python train.py --head_dim=64 --vocab_size=3195 --hidden_act="swiglu" --norm_place="pre" --extras=["capped logits"] --init="normal" --init_std_qkv=0.0229 --init_std_o=0.0 --beta2=0.98 --max_grad_norm=1.0 --warmup_steps=499 --batch_tokens=65536 --train_tokens=909700000
MLP neurons of a small language model. Each row is named by its layer, matrix (gate and up: input weights; down: output weights) and neuron, and shows model dimensions 32-127. Each number is 128 + 24 x the weight over its row's rms, rounded and kept within 0 to 255. Numbers have three digits each. A neuron's up and down rows have the sign that makes its largest values positive.
After each neuron's rows is what it responds to, as a language model described it from the Wikipedia text at the highest values.

L2.gate729:101131120136144078102125132131107147131117106120141157130146133094117091112140146152120108084112145121141152151100092160131150146137151137069081141137137141099091113110143127133141131121165141146123135138149137107116142089134136141142146142127143146161106115099151116111129164180144164132
L2.up729:091139116192157115100112179123124131144155129105108161129118130109146144147127112105105151103120171113162104120084103140113115134112167169102120135112110149116102125128135141142145143152121171141116122091132096104120101137163156095179138127140159136103134091113134140129130166135106110118
L2.down729:148147140150093125113148122122184148141182154123098144135128100146102177127101075106124137145127159111122099143119142131153089101114138116174149163133133146156130149138131118106129095118107153111162123084116107144134114177152110131162116073122100093111144100154114132135133103171134084107
Mid-word continuation fragments

L2.gate144:117155162131127134147166165164109144103113114121145182109093070138117098129123107130104071102123137115141097122202105128130098152140136099103099107117116100162094133112121130139125150160077115139106124142147119133156123121111075109109071176089181103097156170118110123129133160078181134128
L2.up144:116158120110118141137131148104145115107121118112147116147144127132107130088111156158116105162135130151110123141112146130142156130129144106089113065165106114137132116131138153145127126117105099113113109128188134124124103114093124153118097138114132112128103148134098136122112128075158107149
L2.down144:206133105159142085135125162143097128154083152112119095125138132095141139096097131130119116125158091154088120132054109126101154109151128110121165085149140116149129100130134143180109158073048153112130146146144130133134140145110164114139130141078131162109142139118114140101130134149123098103
Word continuations after initial g/m

L10.gate472:091150141121086121144148136124083099170121119137144108119108163130109156098129074132133134117169080139155093127141103128151094109131148108136121135096163084109118139151122137087096073085122103172136127159161094124123145112112135152147132122107107135155164134117148118118140139117101112144
L10.up472:104154134128148137126091150108149098093135100108129125125120120110107131099120153113104118127101125155145102109107158122094135101146150138132150105128142119137180144101160128097127114157113128092115104124100144163120123151084153138099119154132125136107131147139143152133114110149129137140
L10.down472:124137139175078089124133129088119119140099148119101124102146151127125134115168115110159110126105095174163106151115123078128157156149131126146127134151144081090124161117153133130103090132124069152120153127131183159156155082131102089141127084141097151119152093124119106100107110147092134112
Copula after subject

L10.gate568:157135089109119131110143107142132166132136148122123137109145094113156152101193139139114078124156108160135164100153107140141150157128158163106079125142131125086121181159185114100154159131103168124113149129139142149167140110106109115120149141082150129149106135124097117126098134143081138125
L10.up568:092072142120117148136136089091153142155120162148119114154154180124101119148136110114115135161125138146128109129146139104140185114162138125094145138152127122160107129153135140128153122143137117111139124133107128125138162151080106126121151138093111102087127134121138141114114112096150115135
L10.down568:087130133119114112131130121155120149091186143160153094110151110112156119094091146147085094115166138135147136147167117118110121127092128096139122135103144084148127160124140124151082064145156140135129167154170128150166136121139102098098098150116110140154156114134136103101165122148105119088
Tenure-period nouns

L10.gate350:138120110142168147173138054126126179144161117133097098148160145050120116107146133131103156116136139105145194107123110104122182107134114158121143091108123108105111126079082141117116167094130147165120121116119118132178115088094093122138149133146117121163153137117116179138089087128151147114
L10.up350:125144130159151134121120086097126089119103136107105130166128150118145139110136130099099159109163119139117170145129143123126130123131117172134137165123102123101170107110159114119129158126097136062097102139120145126144102160150103111155166115134105108151174119106096130131100106125149158142
L10.down350:104157160100154126158160163148167126107118145129095137124122146137148117125119089137138126165145132157121129166146126122155131117142123117149139091115159125096121095132118086088108109121079140112129151150107095126097092165134161095138135097141162142120106106145111100115120164111132109124
Ordinal number endings

L11.gate281:145152091134117113110150122133045119122114093121165185117104106152157153139097110118098130113105106114110110162102123151126143118109129100079156142130166130171091126133137135145149087117132176096130141115159106088124132113108155115130133128099154068148128137152108162118125142168112102097
L11.up281:090096141095110115139077141101079108110116089133097117095067087119112097120137127141115107100143069113171141151140096155108116111133100098137138148118121133129154127131135131095105147118131129163137136123139154128128106156112152131123146152090114127125093142108113129124145117122088125157
L11.down281:105130121097139114100151084097161107114144179138129125184144125123079096120139116088139131132118113163085174078120101096148073153173123176137094122126104153133130104138101087128125108095149102156098107118116123141132114145176078139121135087171116157106156113107146099093166112151100098114
Word fragments and list breaks

L2.gate647:157113139084127103149145117131150124119089098152116151156116135127107118127121077140125105084119079133091121139173117120130155159138109125106119122130111149120158137152114124095146127135126118143118127154124150109126136150095152115134139136073093080171129161130140152138072104111177097121
L2.up647:153126145098120112131113115122147096119103148095105115114095133130129132159094110136128134109147131134132114134112103145114125150128159146124108106145137174166147147129122106138125130172153103081077144155079149095092108094077133107117158152135105132135116141145125148114109133136129128142
L2.down647:100137086122115129106097136124120113114148157105091106123131108137152142151127158132143130136137155146148116113107118172127104101105146123151128144103156148134084134120133144158102141137144136118097150150128128117091112080111138114101123137166159154089135134108131105099172165140105148149
Mid-word fragment continuation

L2.gate265:096136099123111159075138077135157118157133096141135145172114131135105120082157155139119104057124121146087100142127100083134160097110126132134105132118115098174106123139141163117148133101119160134094167112126137088137157136137100155109113093125140101177112135099131137176081094113155133119
L2.up265:175161087162115117085127135133157092160122174108105146108093113128132128125123134132085133143135130119116115125086151145129125104113166126135119174152151094161128151145114133098159088126139116124184130099116110109148120169131154079134145105148138114157102141124095119141150117096112088146
L2.down265:140128136126133114129144126130136125101079097100137153096118123140112105126133108092144125143143100175177130156087170118120103166140155140117077130117146166101088159102123101136102180102145127127180127168151148121114140139120156128136154135089151153104195123143112105124156095124092104107
Mid-word completion pieces

L11.gate303:126126182083152159099109124117147112104181138126099128181120143144162148072123185153131097112159159153124154151113120129097100071108094121137119153107179121115151175157109143142157108122128145150130133143123088144137113147132115109160169139136111118142111098086104122142136107133120144141
L11.up303:147138160166139132131118125136108152143135134067094156113127148147098117094159147102087139120142132151139094124100150151125159139133124133135103091102153116127146140120054131170136099113149059140110161116099102125101158134088120102174141118151059100132141151119126128138110116137144182125
L11.down303:115140108121141103170186129123116144115111114108127116089149109158088085141113153114135149153163144099087147097124051143123119163148158119121116112078102152150106143169186103109113111154114160121139112099126118131136106199127163139135130127182161128110115148127137133118121180134146123112
Ordinal and year modifiers

L10.gate272:131140133135109112135151095093139114098136140150147151146139102111096110129111162108137106126099118132123122103116156140158120160124138081133137104108101107126135123120137110127116110101160160169100138127184144133168144117063105148141128139094107118109152159119146189144159173128165117107
L10.up272:127094128128120055132120067144156143123093099162130130097155133151138122112104157140113174174079105141110141113135109092164145109123105144147129151137122118162143135150092119132182126159155105097156169100105190113127115100115136108145162117096142131109117137137072098138115130130138134137
L10.down272:141153156095089119090100137142123103120130148145137143142113107125117108099154118137079138149124126082157124113120136138159131124137120123110119111128149157095116158145123096108113133112102118104119089143169143138092073178128193126146109152087118108126146164148166143125116149088137164109
First-name word pieces

L11.gate342:117169144108121093113098157134124082127137107127108130148118134130101142151134122110174119120134112148126143108115159115112077131169130162110088076134106156172104130119168127113099101136119120128100114137138129156095133091132141144144127114102154159099160163128149157093122123158116107092
L11.up342:142127127165129107155106083138104112145121106160153122127140126138171067156117138127130134157131128135170144123149098129128134156131140171103140113145102113124177091085108150135128099129110149184156182126134165161131122140116144170125126116114161099134140158125140155109164107098171103137
L11.down342:139131134070112127147153130137135091098143123157085122116073090133141141138199161141106138119116173171132127129171149146173142149103137158148090138189156167111145100113128128181103142136145125120133129109139122122178091167143116103131148107088135157112149134073177132112129172159105145135
First-name completion tokens

L2.gate122:131158113117084122152150110117106114145141176156126125158178159160140160139163137163139127142114107126145109161132165106130088145132107103085125141104108142123132133186154131131141133171136129167123145108122137106147107145112107131155128125163154114150125144128095116146103103107108174117
L2.up122:131113122157113171117147128133106131133149105161106110085153157124104134121094107142128117087081146128121178104121109172151137078130104137117179142128126083108056107127087127119131109130144148114132107134116166122155113123130117096132107113183122172133155130126122121112126113152105125111
L2.down122:169111149137101090166138127111123131085118165137113160114102078101122150124141105087102136105102145098137101097152111134151149136150099119126141153123112103083092117111148100144130131147113085104123129121102143170071112090117115131083145099126138129134172155149129137107100124125166135127
Mid-word name fragments

L2.gate444:100154151154122122153152147147111102108160123136086131145145088134143152144113176137118095134126100161076112119120143122151105102128140121134152108124122119108078130130077099171130107126135130120100126118182087088108114144108132153070104114101083154110147166117150067147141142142167151110
L2.up444:154122140134122122134131174134169121132142144151175088135101128121167137117140145158139121099150162097093123133114143163113146107142124099115152126138163123137129143108114143161132119143117128142127145145136098109126180120110116118108094115126148125128127144118095139151138128097147136090
L2.down444:126157100165147122089141148124158105140124114133104115140139089171115151131101148092140128156118116172132116111141112136157109111133139164157155114151113120111086130136082134163169098122113115115095124116144119122127122137111178122099093087153144162114119142126122085136152129176104128127
Mid-name vowel fragments

L10.gate590:137164189149136152164174141154098128109119071154125153146159106147164135162119163155149126108128112142169136162125136089114153124138124079134175082106113094117118113141149136094110108136150115108119144075176150118121133122107156126140131116147133112130132132113109187166122183139151147110
L10.up590:058146145104176132130083136109111120112139135113135109118128111142120117152147124078152097081136079162095152120127105186139158120146102128133133097123148129148166125117159124091103138140134171114109099137109136144106131125125155073146118119038084117131133071139124084074105153151124111117
L10.down590:136100100123161133073125114114141107164123107125157122134106153159121140140135159114151121146136184128076104150166152136150119125119131141117092175133129130157126127111145148144133152108097115133132129121147142114128119116133118149120117148166144128166100107125087151124164086133143132110
Word-start fragments, review verbs

L10.gate75:121119092129092132114089158141125110111088076158144165154110130101152109123147138145116105144135116106118107114076070130165172111126147137153118107145135098124130119135098137138144151107149102092139139135079181110090133041112149159143144154148128161123123158113105090168143137136141110077
L10.up75:088108088137142116111140127153151098072112164139126144143140104071134107083115150138138112108100166108156176132116134172108175156145125062127123181126100122082141135135124140130147187153117093138151078144152144099127109182088101120167154142182124162136136119139139159148093122130141176146
L10.down75:161116142126096094117168112114085152184156101137120085131137165138085126140138125128121135147162110128143131151130079087108130107128127180124108140124131141147170126091121116132101135131121127133139145167155100162167115139100158111126100136095151132141103131094184144128160161147146140116
Repeated proper-name onsets